From a checkpoint of a small transformer trained on Wikipedia.
Architecture: RMSNorm before each block, rotary positions, no biases in attention or MLP, tied embeddings, attention and MLP in parallel.
Training: a variant of Muon for these matrices, 162M tokens, 9876 steps.
MLP neurons of a small language model. Each row is named by its layer, matrix (gate and up: input weights) and neuron, and shows model dimensions 0-127. Each number is 500 + 50 x the weight over its row's rms, rounded and kept within 0 to 999. Numbers have three digits each. A neuron's up and down rows have the sign that makes its largest values positive.
After each neuron's rows, "fires on" lists the tokens most often at its 100 highest values on Wikipedia text that the model never trained on.

L6.gate73:465485564560500503444514466562551489598499599450525512570433497522458551568535387528492432517507499425436515443471503484562607474534486563478440483554441433515524491536588486576473446605483538383573490489516599505530436393434523553464413443500552449544511525516490401467547539554438507596634438486495481594522491451514499548593487508447506462526568472516541445486451555475552452508509
L6.up73:514519544493431519526500496528505466543458558390447469500487436424492495415483425509524448480483483445447524472499463403565478526466504413463476547579518428538575530478510390490513565633495532596572646474561521431589425399513479516480576548475551590522460382452530446488490563505529411490560489371506453455486526460456477472460505480468444517478523490515533415534484544436464391511504
fires on: " Th", "th", " th", "ic"

L2.gate125:446487583445429506516548547587432503381505582505491554509426416515547440372488580556533553466476486552424507531444489519548439590483571535481485531529488450546544572626587525553513459530494478522544517561477573419503538457454503505465511501514529504472552517542531413519490521487483575481496547455467487513531555590443524526536497536587489438600527478496471492501494538512414589417473
L2.up125:609529550550403419438441489621398418517575487533423531549431468462494419453486446503624509549520503503492509453580457488401436561526604544453560522581495496510471532498575509503517494462455552398520511415580500475442462615474514449519468542533540536576529512578531383473442530466565444557448516452521502437491459514459538505468478489548489495552528546531489497429509434530527552449433
fires on: " serv", "rib", " as", "ient", "ific", " including"

L2.gate28:408596551477461617468515507478537535554555558505501467574503437563619437524514469462534481517432467463428528456547561581518519472493519446459518346466515502544512550544628467482493400588472448437527436472473366535455494433490548404483453544458453509533491542502465422594536523517474593503519450474479451505528530520552412558495490511563560536512416523489439468498521561467451587505495
L2.up28:468543486508508537479535519506526502418534462437541497569490491558525435563524390519437521499478574545424473472502509512471430442540467410445445441480437583568519525464547427529497456528530495522607502392541493541508502460397528424549491584422509545530467639542539392472529548515484533424536481457468456544547572457573423415554514439466569562487516528512546457615428505538548472447470
fires on: " number", " th", " count", " sing", " feat"

L8.gate142:432517522526489463481492495542433573498512491482436480549472498492605479533548457464590503442621547555559565547493546562429528485473541590467511490526533476540480489440484546520462548560483586473409524531628511450414546485542506505466483456482570413491429494465433458573403540556430520603413457494555467557496583610498467561519460564601426522476469539452486483467476406507484540522525
L8.up142:469482578446462477508428577552470517510396484590537426500481419433521498596443570474443403552547564458540588515456551598362510504535437461476470488572522527470482564497533477536453608538487509469556427512487566571558524498489536521492491541515546467583453539461460505516523465644614534445497473436421515490533515524493512513511434481577499500526441489475469422509531544449428558535418
fires on: " ass", "emb", "g", " Ass", " S", "ug"

L2.gate269:438542481527509585594525431450466397499438509485512549548387490528474423557535479512469420508379496549438478502458504494507454507535486491454438514519436521515447435585557511574494459496432484457552418522535559472522423470455495515447457514459459373508475518449506479558569420513470535457494458510454508476586533457470488478526409416477485506583510451463532423564540531365482464606593
L2.up269:526584504532447570463533416565506545512456503431554547544402481458606454510471453471532499532472448496476543457430530430464395515485435535438451508519480532513516501524545473463487464512560482459536388524394453397515433517428487386492514608465500585480549494477548518476490498580453426605524430458402544558579516369498462485489477425520497541534439506526426542531439512505502541661506
fires on: " th", " sur", " ret"

L9.gate6:501495485431489453400457508471520499514481528526466482538503450512532447477428555439478552501531451496499543545550451526510492517499483553467378556523638581483478583448530474458541459436374434521503524461552489400448413556509529520605529480494500433474509441487486538495426420570515528495470555546549590601576526512486452521545444441516402638588477545530582474518536522467457578465505
L9.up6:516591565499581470385470546570528470511512430486438433479445425481588509487484520550501467593532485523559515566527580565538445423384573493498473508460574553467465493442448620536578546508382468502458445512443566486532481534501551480550406527479480536449438539445440468496490468471593480403533490580554446607491531504548487612526522399450473473492501479454504486465510437445500555531459
fires on: "g", " have", "id", "ru", "ig", "emb"

L2.gate99:454458552601459530482586444567551548530517582474528589514393488619487460489549455474447455460524490449449468489420532412500446462473492559581473464523532427550491637533521390481471474539564480486569502515510580557514424417506521504459471470468529498493451385455483397506488483455468496464485477527488438568625545416441471465524530557526455558449492552441542529498436535484541495401459
L2.up99:495560495501455475576590473563528397512518479471420405556419497537455489440524460449482518542570489580446530423456459531592530496462471521458478452495546568521550631527521409434484609509501450483485548489475462464499453541499497497420500450489445462604471398426508590514443462513503522504560363489425457584568551530461484568532444606531496547551470477469527469534546490429556499546559
fires on: " Wh", " Th", " wh", " sh", " two"

L8.gate61:531510536520530428508441429465510466540439562464495531500452381478471442496633496548485441500414409417500469441537553532550512427471577469502510536614477460408559476574551524454440492558457535488460542552447525563582510468425596502513490565509426489460535543533484458498498564488429468434537503483481541533532543442490573552467378496483453556490527539475516504507443508457526662616528
L8.up61:525526521535511480598509527423470497555490549420452562538506457462499424603513425574489466483541434539558426568491465556459544485444599580533444432542460457472505479570522509441475523489546501556568463455506529500496424434423524472479445520502441439496537518571451509471401552566433472471553548453433513544476544366522468490480514495477444522430509416512462581459452573519540483556509
fires on: " th", "th", " Th", "h"

L8.gate310:547464492528484573470497567491529572552495479470415514479474527495521536495501454551398446466511551479525505450502517500498528481528563591510522483546617530591480535531543455526312446458486557524518410525516485476600490540530465454566605508434498485413538492564535516508597525409538557541506397510532459534564485516391482523459547555566491572546468473501422562504534624455532591580448
L8.up310:491549608479424516418489385499493455563461570483468505454427410493450409505474509520417558472541494521404501413465477523558452515456425510455438540513471570493387524413513538517491462479502607513365456476587531447516518520448464481448565543456510421531509399457509456523478549496530400481581474488557423481505532468460532468444477450601486472547500438554492478517480485471533495522440
fires on: "h", " Wh", " wh", "w", "ell", "il"

L9.gate167:473574475570590516479453516513486386509548602603531493581472508537498476548520570501481456471472453510430516515471503571483512459454476572490437502531470490609516612518484489347375513499413494491533571434514487517562534464502462439548535518489573496529533563449534533449464430559525498572499556534448471472599412469476518422413493451373555519551506520555472601445469519519566527511511
L9.up167:542448513494512443452514534496513491456508506568557577446562512467544537633517519518472478488462567516372466485462440451491447475443578520565531497507462490534533485508490520529537491459401511461502485524599502527515459539557479537581484483509522420426483437422393480505516434588547461442605411522457441430560463457514496425512538489460475420536485512630528479553465416518548528485572
fires on: "g", "i", "t", " /", "h"